config.toml
num_hidden_layers = 17
num_attention_heads = 2
head_dim = 64
vocab_size = 2048
norm = "rmsnorm"
norm_place = "pre"
norm_eps = 1e-05
rope_theta = 10000.0
attn_scale = 0.125
init_std_o = 0.0
lr_mult_o = 1.5
max_grad_norm = 1.0
final_lr_fraction = 0.0
doc_mask = true
train_tokens = 233500000
MLP neurons of a small language model. Each row is named by its layer, matrix (gate and up: input weights; down: output weights) and neuron, and shows model dimensions 64-159. Each number is 500 + 50 x the weight over its row's rms, rounded and kept within 0 to 999. Numbers have three digits each. A neuron's up and down rows have the sign that makes its largest values positive.
After each neuron's rows, "fires after" lists the tokens most often just before its 100 highest values on Wikipedia text that the model never trained on.

L7.gate288:514495523524497586559421525513489461408599612578511528508548503451519534446483507526483500535553422476476532532464566495510458457484569478634472459624487445520559524487522504450572499478472482498475512525544564524486620422514537489423539576484507458539532582477538509566469424451503469535
L7.up288:455530501523493609512522536474518422496514527530424514588491574487440485501415484518547546519480479550419512466519493387567427400504538541559456556514498457514479487533487489535500550528466403496521460572569503576452548451538480573544493478375411475493531505429505567459511496447490571468
L7.down288:467504524466504494449556504458482399559465489450558491435440431426553377495516569459535547450546549531530439485521531530536576455605491455460541578428551510495456477629438544445513495528460528538432508457451548547545508483533526497442456460519483520503517514479548593520545514580428434479
fires after: "ur", "w", "el", "et", "h"

L14.gate261:534430504527529450378515524539529531464553596411513473605525554508486472460440518501439463454530537535557613543492470480513550482542560539453517539435496404520462556482492399518477475470566483486487571511496401481536597547586494450528446460568438531455435380572533516466452596487538610514
L14.up261:471492535487539530411564525499504519477548553481426501509518414500512465428487306501488432452526503538533488444579633493537556483440508447481467516510484464542455482554468537547392556535556467493572473527540596462503563572457500465522553532487460540485474498542480566600564536527414454510
L14.down261:525541523455537532451426446459540550490520489463527402471540506535509524526457451474423543515518499534471542523571408519475471482510489520466519492482488473481301474409516500467542479526347494581457396473531460459502386452538570521506582548588555483498486482453495455471547506548469499516
fires after: " ", ".", " (", " |", "-"

L6.gate284:575498511513422387503485538449513477501479505512589506466389484589491530487561482528480521573485531499565557543511391489614485515560506489481551437431493482494412533528486470571574510433460465468533556424458473556532401499486596531592477511494407353485475605472454420361506536513488513531
L6.up284:471421498460507496473397552415569515477470584410510546475492526437516496485432456496440479510394516537509421516534515521631530517491547464515484517493443449471435522477417484625574526575454522549475447542500517573370622629523529401581520428506576449511445556458486479441477512527493494500
L6.down284:557479544453500470530443336534511567524510476457429414567438443420524492501552424506514454442495482502517541514501481393424477445547498511420488454520564482511495498454491499425538494469576542452488442556463543450465482365489454599487550487425516454512482526574446552588514563455523524565
fires after: "s", " se", "lo", "c", "y", "im"

L10.gate60:439428443498499493427503491451553475425604650459534541546509492605445448434462488509548499559464496549523543571485514492472582487524542489460548556418467540517564509529452543543452485512578456505563596484548589484524555508429480393542474614518383503569533459556500465521481553527508485498
L10.up60:518490424502534492550551464466517472438536585497581576545423557621452462503453479487525532545408538460518447443516529496532450462500584482536532510481556546369454528577477444513482553435621567328553548453537542552489437538468547526513510446453495485468487489400525496507554501488503433477
L10.down60:496401560519432446577427525488465475446503464567544594552464585518524535537527536475465518473459567444479558578425504542545470514518475519512482465483549550520515447533546445451434474565528508432526456500471432525451531486614517470489505463572494622436581464392515415456530526496520354538
fires after: " ", " on", "On", " |", "-"

L13.gate221:516488502565448423447513407593399570449515477476564482553578470526507527532474533448511532533468464453540520520559450494441502459513468477415589540479488541492548461461431495466499605425377424399533518505522496497432495541464500534475432543493565458438513488516489471480587483518516549468
L13.up221:462571473508481485493505587482534569518522425523488586503450475527572464477465577498496523515487520482559407477539574530523492519539509489585487466481573459409491524495463536401521536513609578417433537557560477531503500534483462480492448432439536474482456495486401462489531488447482514484
L13.down221:567530594427519480523558501526448528431603563541440407495594456435400521515498514502487528401461471433476509483501452510535579519540532472447444484472506514497586446520551528478546503426513530460468526575523562561521561569517547476454514483567498473534545471534524572501558487446475542467
fires after: "er", "re", "ri", "ba", "li", "lo"

L10.gate1:569495498482512486457421486458503559524603521479583551489545512399561548466497505479500557512518479417441490519490472589480477478475460477512481445605372577464582438599473562494525495482566489497446525529555506515592558442499654608419554533509505544587472422577509533554513398526521562410
L10.up1:542599502476519412504579585503400533469457449497402478561424491467497448540501543492609547428455543446498501386519564457479515545454491477551562492458485473527594462516435401493498451483543508567601531488469511473404422559514498483473497533513435530466490441500547535473470461505551453499
L10.down1:419499446407484531470512430551459478453510518416454507553528528439497528514553477528538459455456523497480530554548449385494455528545512540441490526424517375479488491440523465566483523509587562550491451460527473450409467472488558474552454462469553490458496499539489583446589578501428436408
fires after: " 19", "19", " was", "im", "."

L6.gate1:469482491540475473504546492574544499529438499473486511540521474506477523620511458542546509525409485542505491536556443493470591672434485511599484576527448408530586544551449433497540479526491561460499549512423490447484429571489476585485422543482561399543451538502498554469457520571529483569
L6.up1:501561487474469546494503438469488494548467504516469570487446518465531462442459543488624512404478424517563597498493415462512497475404559495529448505481437507533530490511468585513517453600525557519521503494515519400517528511516417510449579533554589462489503509548471516501555542586485492472
L6.down1:515553465488517442499446484471468557484531579470512540499493458536418418497572545498520491587603480495446493503477486458614508510516504414510470536472499484413554468478497532558465379457447573448463456579492486565414494461493523511608442561484534525544412464524597576449584511432443506495
fires after: " co", "E", "re", " Co", " ca", "A"

L8.gate94:427447556547487513591480524499578488485405565501379465566477477502476464476496495572574447473405453514471463535499495503509531552526557422542418514464593473465524532411525506454430558503623541468453500483471507478498476525464428502522521609545514445485427448531454371576538466533421492496
L8.up94:541453473414503504547422539443517462523459397468427541637641416470594503440566529481412557528470480606477445522574447493480567526443475537475622559482494532507580426543509471596517520512540489483501490490361459546456483537481445527500490512432493443478526500441516502535526534591485516513
L8.down94:525463441548468521491471412473514481469466468394562468593540479598495522581501566461468515525501593454495388509468558497478481451540533483581460561527523457533418475516567485405546538502502596387582538532514498538426523474571582552498526527538455521445490583547446513551502407495631431533
fires after: " Di", "it", "c", " per", "t", "rect"

L8.gate382:489509528613494483463536583493570428524418489505434606516511483466468473525485421527562532553587484542518470502493479533433590605592548467476464482422449487518442591460525444431517456463547516463398548530474447477554505459493417505582380531420414458489549475463492547485402520542505461560
L8.up382:548453478560386557509548554484529501385496477502467610481375537454512488464451567547571520579605497522511522445434552550428535492534469464502520517502505557499480537513580518501504507424588406457444563486527472486561562440484530502526436570489438514602444485455547520416486544425552528559
L8.down382:501621588614436530453569523516541505434512366462512524568477478514595458532563449527566502490490554522557517400528505551467504516489525548527440449485513447546410537554512531394544406534499559456567569552475515517465498529511492518448539540524527484510480479538490424573425506487564505470
fires after: "-", " Al", " \"", "l", "al", "."

L4.gate264:487510413524510614496529536506521502461589576463479420461532561472554612559447537539528457489567398497411519496484504546474530486604521443546527568522465392449449533452470423438537460531448564529519472510421577417555518521448509527500539442533553550458579516445460521502464481455596519534
L4.up264:468456561537371519496616502531523457511470512556452453492489467445519518573459547482530470489469504486474451532398532420533507535430549428437533426469475455414502524544518461502549523475483494380511496483470556414419527606469560496436549449463552452469576522483454458505499480510452499502
L4.down264:489514496489498498449508514505498479442573503501518477577347403532507510597491488516490526452529585528453541565504524516533541509404551649455547491522481499560521480423542574555466441436438524602489497445548443489592584611506456542440630452525555516450500539551382523516576476478557481562
fires after: "s", "il", "c", " El", "gra"

L5.gate348:399489477509514543472503471512429558499476448457400541574485519456541417503424484530553516484467408436509500478601550549563465568508459502480466479534553435493505492602485504456571491525527558527455531532515467496557520521480408510521497571437532502555459526409377562557535460483518467557
L5.up348:351491428552487562560494449476555490545464488400472415618519508499502496445406522475565476538475502432499463544581494532588491556467516444447590568452576459475479506559566603488490508473509454536493447533535528460447425463473473493560456572455521448569441491434556559459525396494543479543
L5.down348:495373506519563537500462603484523457478494504497554462523557463433439515450506501543530378451553535413518499480518422504523490495447545574439546482526540464563569486477492540410439423510508500503511431430515524484453483495629455528583464469544478479525464477490464536451520445543525513602
fires after: "\n", " U", "s", "us", "ro", "pe"

L4.gate307:503495539521478438461472467597488421475537625442457458548509460526449473518498513489539471519438362452607521516527606571493373526516503463496516536528436567541447615470446489382551503493503495566553544521528478538535569532470471473490462598535465505511522557495503586495434457410506465492
L4.up307:509412566371446552469485552535535570529570573515473498493425509470430520452427514460487533489480424467509386408463450567486414504512480399430531435480390455537548553510555502502590472453520389533503537408451590620555487494475494525493515510521505553584553444480597524452443491441468505458
L4.down307:428506487443429521532387496451473569500505442486447510580587490516518483420467532455536452443476461510420513564485455480455373546513490474466401552398515488401450487532539467518524471461431562413476513490479394494472464528525470440449432563473518521460420521538431546554442421389487551482
fires after: "l", " Al", "ol"

L4.gate158:581485468497567454427512442551524559545494593515499556516469413550481525475541416605558461482494554464501624533594550418535470485572528476438455565458473464583572479390569549529490575532490491524549434449405518501540589503522512449507521550508489395523473518515490554413529463491425550603
L4.up158:472540485449509407456460576542495484530626505459513481489446421451500469491565444564543578449466492494497554502386496403450470502498566425505433472507372510500509457589499524513499506534605500475438509501465466506464624444476567518594596576469417490460504542476562540548435549505444477578
L4.down158:412483543574473451458550397480504605373447499480498427552558576449506657526479600496430515568485483479457476470530451498486545484437494564405513495526574602468490416544551532459583420521475567435544555512522478390502524489515541437449469471548560464515552535431499562494489605558546517432
fires after: "t", "et", " Do", "th", " do"

L13.gate351:395412453588363437442576585500448388481628553473468553462532524485499593451503442491434542508516420542546504500487533538443469562505494528480582451515506486490478439418530492513499528420620480553585589504512511526529514400535490521580501493482503558572521447514492528547533458472545532414
L13.up351:499472482509568457589537523438586448520486486506482548505515529496551562456541518587503531560469484486378412520559518493442534574600571492529537487422545484503548437568479534356537502405604513533521624521464488415446437453485423439531394552501460537533500511509525519491583523441464483475
L13.down351:508529546476460472457524434342553501578492422553457520449492508513475509503573485465446593503478439538570446542475516510498533552544468484447538536522507587527538559550502502468402506478459546532493479488505585493526458577482538553492402442554477481469470512485498576450468419528511489590
fires after: " ", "-", " ca"

L7.gate212:559514445516576448551587473461551506449558471441474527533528440509473500493559510596465473486522490378502479490492528450530529522421608536398537500531445469342544510548524567490515421564505519561590507458418512451520494527529495465521528460531434506451504560478466448521571514521433481507
L7.up212:541555531564466473461602453494531560526486444602516523480478434491450573500553481462492503556484470337516505520571522519528459454482543503490547525511532465486498578467564533523594422483448463421426460443540514492568507473583528490453554573562526520538514493443436478518476620540532375521
L7.down212:474528577464549536503495535436536492517562443563474570473555498487434425424511501558586545536507487494459534519447444499375577378491521538537480511504479568463488507504559499524479392478526547525492581495534472486510506456464500376601501510513471355521560489419474499486499496438505487482
fires after: " T", "t", "c", "s", "les", " Ne"

L10.gate366:543491408546505453468491545389497505504506543439508598471455451552610556434392486505537449554565568475540448640558419525587491521564433404554485473528628484536557494520491441516458477469474577554518449466467491563599525510498493491559434565495564452556486435570509524491550481489529475552
L10.up366:506503524569406477482442492541559475532532434483535557485516455429578552555462467479595476530562469507491547570537524535505432517497523535514548468400478471529649488419458449474471516518512518582584649530567502504546433424466505433451451474532539524526482562551458589499544483509463444540
L10.down366:405527619571423662504522408417545484515459516521497506442527480482498495482475583435454548585604560575480476445465501467473441477496452472474536471550487525437490513537550528504465473511457459531609538492539462487472464518533516461413463570516505528410509522514459522488549465542470534474
fires after: ",", "|", "ber", " La"

L6.gate428:548558491515520508492536523516484500454467493490466511429591594528502491431545531446493460487548497530511573514480537503401486511457502547569524564649452565521538405567513513581531438519429496499644491457484615395485531458571493522468524559511556534524574613507485526509515481530499522604
L6.up428:484518562533480550490490666497536493478451447552452503363463539499539405475470465571385593559618570573484481608492502601518523489504483426514468470439481552568498470602483542573446537431436489452506481438433502515456486397459472526563490506503520546550516486514530443539603407436560535484
L6.down428:465550490442502451470504417492462533547510522402511570630492483540529422541528486426519534569443422526479557414512481460616502491503530553558518522523621540496587538524499406470488556534597462561422563461530513538486501465467476492521573428411445546427580564524551522525475521524500484503
fires after: "ar", "at", "et", "h", "w", "t"

L8.gate297:586445363536503471429401420587477462487534375426407372543529501501419462465502518524447424528609552517559511555521438400430478556564459499535445477517523484509546554432483417534433497436457569485566530487532576502479542518484506460504547440532555437505431508508491423489469460523513504439
L8.up297:433531504524549588515524383560411590554516495534493497494524542600540530413506491590483454508471519590592620529572540478549551563496551407469491551479552553492528564551469583522545532460514495487473521433509552532470519539542503529460538533429461500437518512471559458448536502542542511495
L8.down297:550577541508497417557501525517516449504531540556463534506526475564459489476453469402456515562502473490533466477514488431471437428478536497464522488560497453477604531464498571429591459509491499503515540571553514510512547510514528458542486448433653497532573431569516477529562570439451530525
fires after: "ri", "mi", "ti", "ju", "u", " Pri"

L13.gate422:571556492502483442495514546429503603454470543490529546495534477563502561527524446548488440500583533513489511488475474552570515609464537395502502588412511404445528581523417558450538503521426519489438438657373517501467520523474511549473491452513491578598464512469542597523566424475457538447
L13.up422:473469571599507413484515438551539495536532428447453560479466558493513524485577528384466531538546520374529489532472486496542504538436577456419491510554597488498479541509569489532506572529463497460459529528504541604537587553447501573518577591579557468488578492466493514480513564455477574514
L13.down422:562560460528497443582563529478569472489482493564513499462508534445478453461615422450509543486514517508527505557530477506620454512464494504541442497534463512485496590425609540454428629369541408557521555516465466467570372424438506522463474525561471460479481474521570521447502489508469332523
fires after: " a", "c", "s", " ", " A", " Ja"

L10.gate389:552510583513508392514503508566462376552549433563498549563533534477488447500526502442502509465502517428516527474496515525514471561487508488493595473466405498461507437590426521508524589516574528468614503494488378436531601480601441493459485464442485488442583517468433405437519524584579486543
L10.up389:461496468539535507428497508517453448532543559535457490520430515538475554440539461512471484464452530503465440468559527601384425530515488431393545447543480495511493383542546504465502482428446472489398504480413465448410589464424371441518466488510514462505534507455476468466498456556492520465
L10.down389:462468445476542508507523606421575504418461371520462506512545484519452535513515488469485512542468561479502518563499593452518543440526384446476511452542518476559510545477492553484394526451516526524457459544472501475423446537448473481543459611421502463529524506594452463476605447517450505618
fires after: "\n", "\"", " |", "s"

L7.gate106:554518504550596624570506493553575542531507507497410420464526581449456556492494439512492439512525534462492527497547517538507544466421476518424436428586485528492535479442528459447524503499534572432523481434463461445554435490601587488487549536485491478436432472454482544456477378492572513528
L7.up106:477451563501599464510509468503508541382338441477553516506485456489504472600558522477438530522473550429512444487516503540508452477393494477445435594511475569435458572552565408533511432521566512516460557453496574559506512502484657582502504472487476479506558576450518538622497465532495501518
L7.down106:507610436495463463555420474453456492506596495575610466565446503526491511499527518569530525530415502539487566543465519489485480540569570612582555501490537392547535507449506519475472525549546542522488586552517441517530482457439415472522516524488475461430494460548508565449572614593526408473
fires after: "z", "er", "d", "s", " Har"

L7.gate238:565526398619476443529547463519410503453489546560401438555422359396526475512420546415466496556478444519443492526511509502515558503466429458465580456519447494472601453507501482491553471438423565446510489468526558531494512480485577453565535486501488514425427438471614458496480548498479498485
L7.up238:422468487522526444421386476449470431483426485454451536508564460511461502522475454441464469464449472494493549513541468534588468513420446491464551540483542413512524522464471565472485560510548526464462416515499447504513545510333513451544439519425582526411512413466568483408500492522601539530
L7.down238:459495530560484543533462532468541538556506432373548533498459542504494507553460514529516480505514462539545420494540490500436494570478545531644447547458564509543335507543436484467549435560574424449511544466471653543539472548543480557500440479461459587499455456466398535575587454438455492492
fires after: "s", "fe", "co", "\n", "po", "es"

L5.gate27:540475496528468562485398443502483476575448445538472490483457490499538578564577557556501462521467471567295571547493517453533516456538481459472467495600433461458433507428547506568508574453474511539558570579525449475432464411530597468533451520493553537471601551496580519561518473528541480442
L5.up27:550473475417531446516463481480482583519525547481464618549428526412528506541569563546426487525429563376523467529568530501577547528441517510573450433421416520535525473450485560390482502453483497561486536569501496414402543524537510583507529420519480394466449489469477606594543517499504461484
L5.down27:479529539519482524449530515457470468422524523480495506498519493468459397542566552408423569494501489438476403493412535388482523573525521519544460543408582541482482629499530567521504452540488418467439464512484529450495409550481557569480505459411604483573478492593472505541584476437614507470
fires after: " st", "t", "se", "ur", " Ne", " N"

L5.gate131:462455597541460479508613492470507427458517472486621551537503478474485617478456509474421495490547548435572491483438559477465490462540464372474588464568491416460452572548484518471407578457487497563502531616453485493482463486466539512527511526478546614535416518578463538543515496514453558440
L5.up131:427486407471475501472560551489558539547489523484446467490559571473481403443478554453509510520520506527506419445494496501513590440475584534565479540549485574516550517438489410511432519558561465542583574449553545552491526461499499569512479513532489562531615537565572474497539477481588558441
L5.down131:571521456491447416441465486540481493557482504508555539606576567481503607424466547556506578519603486501514511550459577551504525572510446530490484489628473521470433502595459505496512560450499527429475517501416507541509440478541555552554478527534614543499578439466500542398525501540447511499
fires after: " ", " ca", " I", "da", " A", " J"

L12.gate178:570424490445589492542517502568575573494459557467545537453489525465521490435488520488546386436430435515559473557422520386398608540505484443586535534458536498503552507513457432515491513466507570499501478523460451487471506437538512462623525403417449523480506390501529531470565511512533461550
L12.up178:614561404599381484519561481568533545393376437504492431508534473446526533529458358509546427517539481535499507521468479467533552504551539554546481463529500452502474518542441480606507379523474426544549606453538497561512487434511515464594496515497474479521567539452483483424490563483574457461
L12.down178:521542516457419480486404592505496512430588471537484457456489501418448484542447462531425485460555519560533498488480445508501522492465537520454544477527436502494569503540390533521506500469491534464412440444502507458530538560527598459578484541478528438432588538497383489483441515440543348577
fires after: " ", " re", "er", " C", "″", " dis"

L11.gate363:435497421516568420372453488504588487470419473467429449490462508445506453570537409514554532598520457465541491566537463492525494499548479460497526440428543535534529489476523519517522436402556436421521418467506507544551483438485481558467498453567504467532529589475455493527524467485391524514
L11.up363:561471463515537394483457492530551446592431495504532476355518529436511520470440530453470495461633593543429478537468455553563512423478526447407500582487585536536509481576567528527521484520414499557527544479484513543624570515582489510537495544512510487565517449350599473504478481513483570451
L11.down363:535567534519414457510537556353486488541490441540573540517556465527544457487460495563538548473502556504431560485572466409563520491522446447447495606511579549579574486497568474508571564470474473534490373477490547554523491451542534427492485516455468473610410509491511571536480441490509483506
fires after: " ", " in", " de", " con", " a", "."

L13.gate140:477435529422530626473484461525404556451510595557375479499528556501446483449495511549431496475484502517443493499558418471536520406541447432603543484391494460442433514489470460471541474481585495578482567551456533493471632516509473541533531458483458532603462428498484435525465446472529595431
L13.up140:461477516538612488498432476413482464462471572544393614474585509465520537523526526391462497591532491461558489501576451496540592398545572548527477530516483500408541542525541467569507555483481583452535517572488491519523555513525435553540534549587585519509563526520474519475532476394519542493
L13.down140:509483482511467548489575408531534537496624458401403456417538523458528522497558474459507461496491405440509512410551455459488511484581523465567549511459445552471458468591519440423583537408501422511411484560432452507556538476468478593500532508505407544539523549390514514532465491603502529491
fires after: " ", ",", "s", "-"

L12.gate283:544384488556479546471584527489517511559540602506487548418510565449450491437466502597548591552388609497498563556514565528479496508374542448535521512517441475501473555459470542501510512460466504442503501461446538525502554557503455474616438436453509549551428453558410463490576591388486480522
L12.up283:435494564636473579560532499592545525565561524433539479382478491468484513458501454461449528570500443563520426484412474562483503466478602508424540512466553510462405504595475578466519586513488484525523532449497497505510550506523498486529503539529474568475462520472498478585629508519525480560
L12.down283:507469404511456445523553530464627439418540530523635521484504468385654545439491523421469612502407457537466519537496434507495517550474504462536541530616541536559442517514555427445490560553459530524535579470549489529455458587623543487610500474572481519510476434564503484433471453545500515526
fires after: " ", " d", " c"

L6.gate167:513500494498421525544485489488435461526548515482549475490424481487563590523488563552519497525489553569504551543439594463592608603508529500471483434617552503428494537600508473546528426443449510437455555472494498492483521512539503451636492511492586425478478495562515506510522535525490565623
L6.up167:483454529506459557468458466504467463519464442568500512536488518486452518459546380515493523578550533525488467463461545607476555504535505498389496485570455542467482586486525504561435516570492385539489520476594544467438446502445504457507434486463424344517444509555448543508530512520490425489
L6.down167:536452416446483505478512456469442427529442415461416553532549402526485500540546439534578532529457418582544457503426411457486540544485460476499472558512479393474423484529500491476410478538523535551487485486586505433537545589532485502624450531517511403522387466429523458509521587577541458534
fires after: "s", "er", " S", "al"

L7.gate126:454483511531520457524404471499504508487500531544526579578593419570401474616547522503494469599581486471620452558456523456453553511554491502507555580540486528363596523502559524510460515583563485499570485475595462517415508413534450529439509526509535497446481377463513534570500556515447465573
L7.up126:523510429466542554528553497447528461506586561422489444519480505488548446499495548514473515504449520529536493540469440542520456623456461462430465355561492467571462534561520452558535524504449464451412426448530578446462484432463510478451507536443461446489514458440500524499513461493628583519
L7.down126:605463463532523437509513472489509485628515502502403535540486506497503568387478386484527453536568430498467563464475562517401449494480455501589528561537492452593439372425543477504498511525525563481527476451532480613528485569513498534546438466512503440495505577483527490429435505491535475553
fires after: "b", "u", "s", " re", "en"

L8.gate294:482351539588506499544627377520543534518486517433555504531446453599447561519445492484413439550529523551547535510456428456408450501539467484506526526490477495427562449440529397507467637501513476427550455453541559500467579450530529534555500487435502585498462562445482578512502542515471453532
L8.up294:551472505485541491586518467481501504513524488448485472510418448527485564517419492536419442547473552530446481507468413485444492481518460511572499501584410507491568445586550393502501504505492504437569507375518545509536555421498446587503508541492479521439464605487544540568543515500498410561
L8.down294:536579526442416494351437533510525533446544376557456508542560573447548478512498516428582613560522468456463535469529412486422507456432473495517547466534538481587496494412531537390555497504517598536471508526485434456578518485524531558442533491587540541499468504527485543508475511497482539521
fires after: "b", "ot", "ma", "u", "da"

L8.gate436:441509497522539444537518453489510538609560512463453544504454438604486566535520456455464527500609536516501481568490367551500465529440538402460496453450503462389547495465505448482542471501456524482554517436467570611465444403423514451508496549487469426573460465558453432576474480532482500580
L8.up436:597577400519473503558478484519531553479576506477466453428512515433487498489547467474572560556508532538508561483513512582536560440524502468530541394437561503441480522430530498548449363550487492445471543454275525507507519553495546449489479529496578424626483481584508611587467511526489470540
L8.down436:467442499470421475437466551479614491402557508537550460456540461440484501524572577519559427470553394538454535515495450507502519532505590523537533512404493488494483525501514501469519537551419581466559558510481433610506515524453504472461477490504455533534533486443513528484459508428573524478
fires after: "s", "w", " C", "th", "lo", "y"

L12.gate163:472506524491555541518459495479546546500451590556514530574403508501510475540537516546446556491400557524422572503435495550565504460437498525466480435550460405461541472516519449496413446528462523451455577494463563585544507492515520483467457474539609524447497500448507486429509532578476412515
L12.up163:566476472495500515479412574539457496404537488535417553410474597435424569459511476366594532485529627480447479614581576592558497553434506516502492449550473460449560537493504489540452474581572557521531527475580554455449464442481559441424563471446527413453497456485536528515540554487471516512
L12.down163:448523438487455524485508506574502454535522538509506423653534591497516441487464481501441487446485529545404423447483489519480536504542549498554525441541467443335373470598486500441543604524488527441518501434481571445488520544518669472554463436564480394508509586547435471467508454462479482516
fires after: "s", "c", " part", "er", " re"

L6.gate268:489499532455444551544559504435527506448504477498436544558472509541418535523474530442429513428503416449549524503549498442448623421496582540533499548491472402473480558485582444463548566456493524433489457573483491445418494452523498491509514493527493499375515519515579557499507486487588597562
L6.up268:482515391497488446488429504604542505510439541496560549519509494438528561509373501500523505496496505491503540518586463514545458546499491522407535543571473559484491566511525551472523439526445419576542551488597511486623536488564510491560479545480481537630500440561480463517434525491433557547
L6.down268:542528436535547489530451543524471553527552505540354549521517475538454495467523487511481456527421416469518479453499562533517510476487543575572530459489473476541550524481512520426488492477420545482481456534531429480515603535511438513568588544540521499447459525564527469492483401471523517466
fires after: "ne", " Ne", "e", "ro", " ", "re"

L12.gate139:504534525508481521499501473383526424483571468470501553575547516478635509528495508432466480551493485489523499601444496502467444494525411552426455440518438515460473472513412537565508412524492535578506594489516488472419575458545518384564461504489524445542589612534540448490497497555524458587
L12.up139:477483460492460470512539508429537572465483376494558573494460505458540528439461567401586522493512475451533545477414583505441453517496454506520458602460447522515503475423551488452446438549556517555412448537512471592555508458521477384478490518513487501484424520393574567473428458410457414503
L12.down139:476453605466460535427493487473575509419500452541494539456444395557418460413421554491512523545470508514611647476466524526576526454524395549497399574479483544481463496469592536550437472536486528531533498452421542545524501459548485531515486490564581455517387491533493495497476469530573455539
fires after: ",", " |", ";", "ver", "|"

L4.gate249:480489560499642431491520428448473528411535414625494525535522460487470459554501425519513436522470545479564454526617507496516582508483581487533622513550455536437480503521442521493382504561540526485520482508499490454516486484539582469515457545481471499399446507437462392464537565460530571476
L4.up249:365503588480517487424586430488430459488520460552475452549495492522449401539464508609514461380504500508528455510481502468557432431490539443549536515512506471436494513485403518545478469479492599495547461511490447442422448526533565418527435495541530477451470564558518530509523539439522525430
L4.down249:543524416470494532505482568566515458557497465563429538454500539477461445531477581572443552473421544531406496506432458510423471447442425405432501537494598400527422547424466476596525450473373534586469554489420466477432486480424436482505444521480542584566500480548468593597429499532536538570
fires after: "di", "ni", "chi", " di", "bi", "ti"

L5.gate148:550586462442495497488387380466447517461519538552578507474457568566482436543482542525480553514549515511525588453603544547560584572471481586499500499576639499401548557550521534446595536484490534489450548481497491470470535407545517480487514534528533441561495479491501491479484446518529517461
L5.up148:483584551510498505437460524499498575507429468409460546483482433518497455470488504509420444381496551580541438483407519534467453506524596506509545483634455485526506583557497458377564505478453540443487502446390577403449515412468467463488502556474438527511480468440455474425526498560536479357
L5.down148:446593572495488474515536458495562491471500512470426439493527494482494552523554482476465493568444547504450532574523531512514510465487386490535435500449550524427516552381567481532481537420497442531574443498608439517484512555473454434439488543445582541529484493609521500515546502576527524456
fires after: "vi", "fe", "li", "land", "ru"

L6.gate154:561459464509534524508456527498529579505484420560495426523530555578492532512469551433467449546577538489473546482567464586442506452547446517442572557472461498455642544445479520494448519437430495459474436409491499446503457464604540539529471551441529518488518371447478541436571398483475471446
L6.up154:550627462547585544595552495635380511518487556567442545503475544488492479547478507549418466487580453524526543502491499478456452480548487479477507501519543526457528519483499538504584486411430470411494550456472504427529425539546552558554467468493559457535526481428490564533579531379544481458
L6.down154:519458538503499458432516486459492542457493518458538477615464580520475501507424543499550512399433633473597470532572471506594488573467549526461379503534493474533482416512490407530462439593551470532500498499582511540489501556502547378533484526491571489568453556572426511527503456530538506433
fires after: "s", "ri", "us"

L10.gate358:419494395581550560482532559383504518523525555426440499531526586487513478535569519528479490614450433483510550542568501533591419574466506388550440487431544506451528502536442495548427534568541559460515558477430460535522506501474527452561513491521496463487556523479498494517511524506516499552
L10.up358:481583482537517472488556459431404479625448534455380516524532491549535393480536496526586435508428485676506500506546500473527516501506531524484553468541572479479530478514552460521454539530372525417519479511494493516545599479389495430521570525544505473508499492498568493499417543560487512432
L10.down358:479498521475466494520473433433500474551520492493493492570486413521452502376403501474542554421513501591516429532447483551513630476511484554560580453496466435493525446411520567461517466536470521535459452461596548519477509502479438493472416561469559449597532512408507522512522443488476503487
fires after: "s", " co", " Co", " me", " sp"

L5.gate385:474503476501535483522465539444515536503603526507446548500463493526568438478480528463526595503500517538392550522505429517547491559476494393490563427552464440522497527454470496546542483558498581476537503441532455579461501556484567523491500565472537505462459591516475531489412479578557534580
L5.up385:469476474468456464458488537570430599504525457531477487561534481543544526613439488455498498507445434455470509479469558517527476491460570503523488556473487517546522610466515477617509482539476467458563472372473579444445598523466594554581446414437447546349465523563492494540455537560506504486
L5.down385:407480587409476562434500512544504435500555448441555443437568408459453506410461434424554451461499532534552531523484568485449505424439419526524531577462554515539461503490516498575506472480515548533547588476502412509475510488592539603480479590428516519492573584527454534475550425420515459481
fires after: "s", "le", " Ch", "ade", " Ra", "y"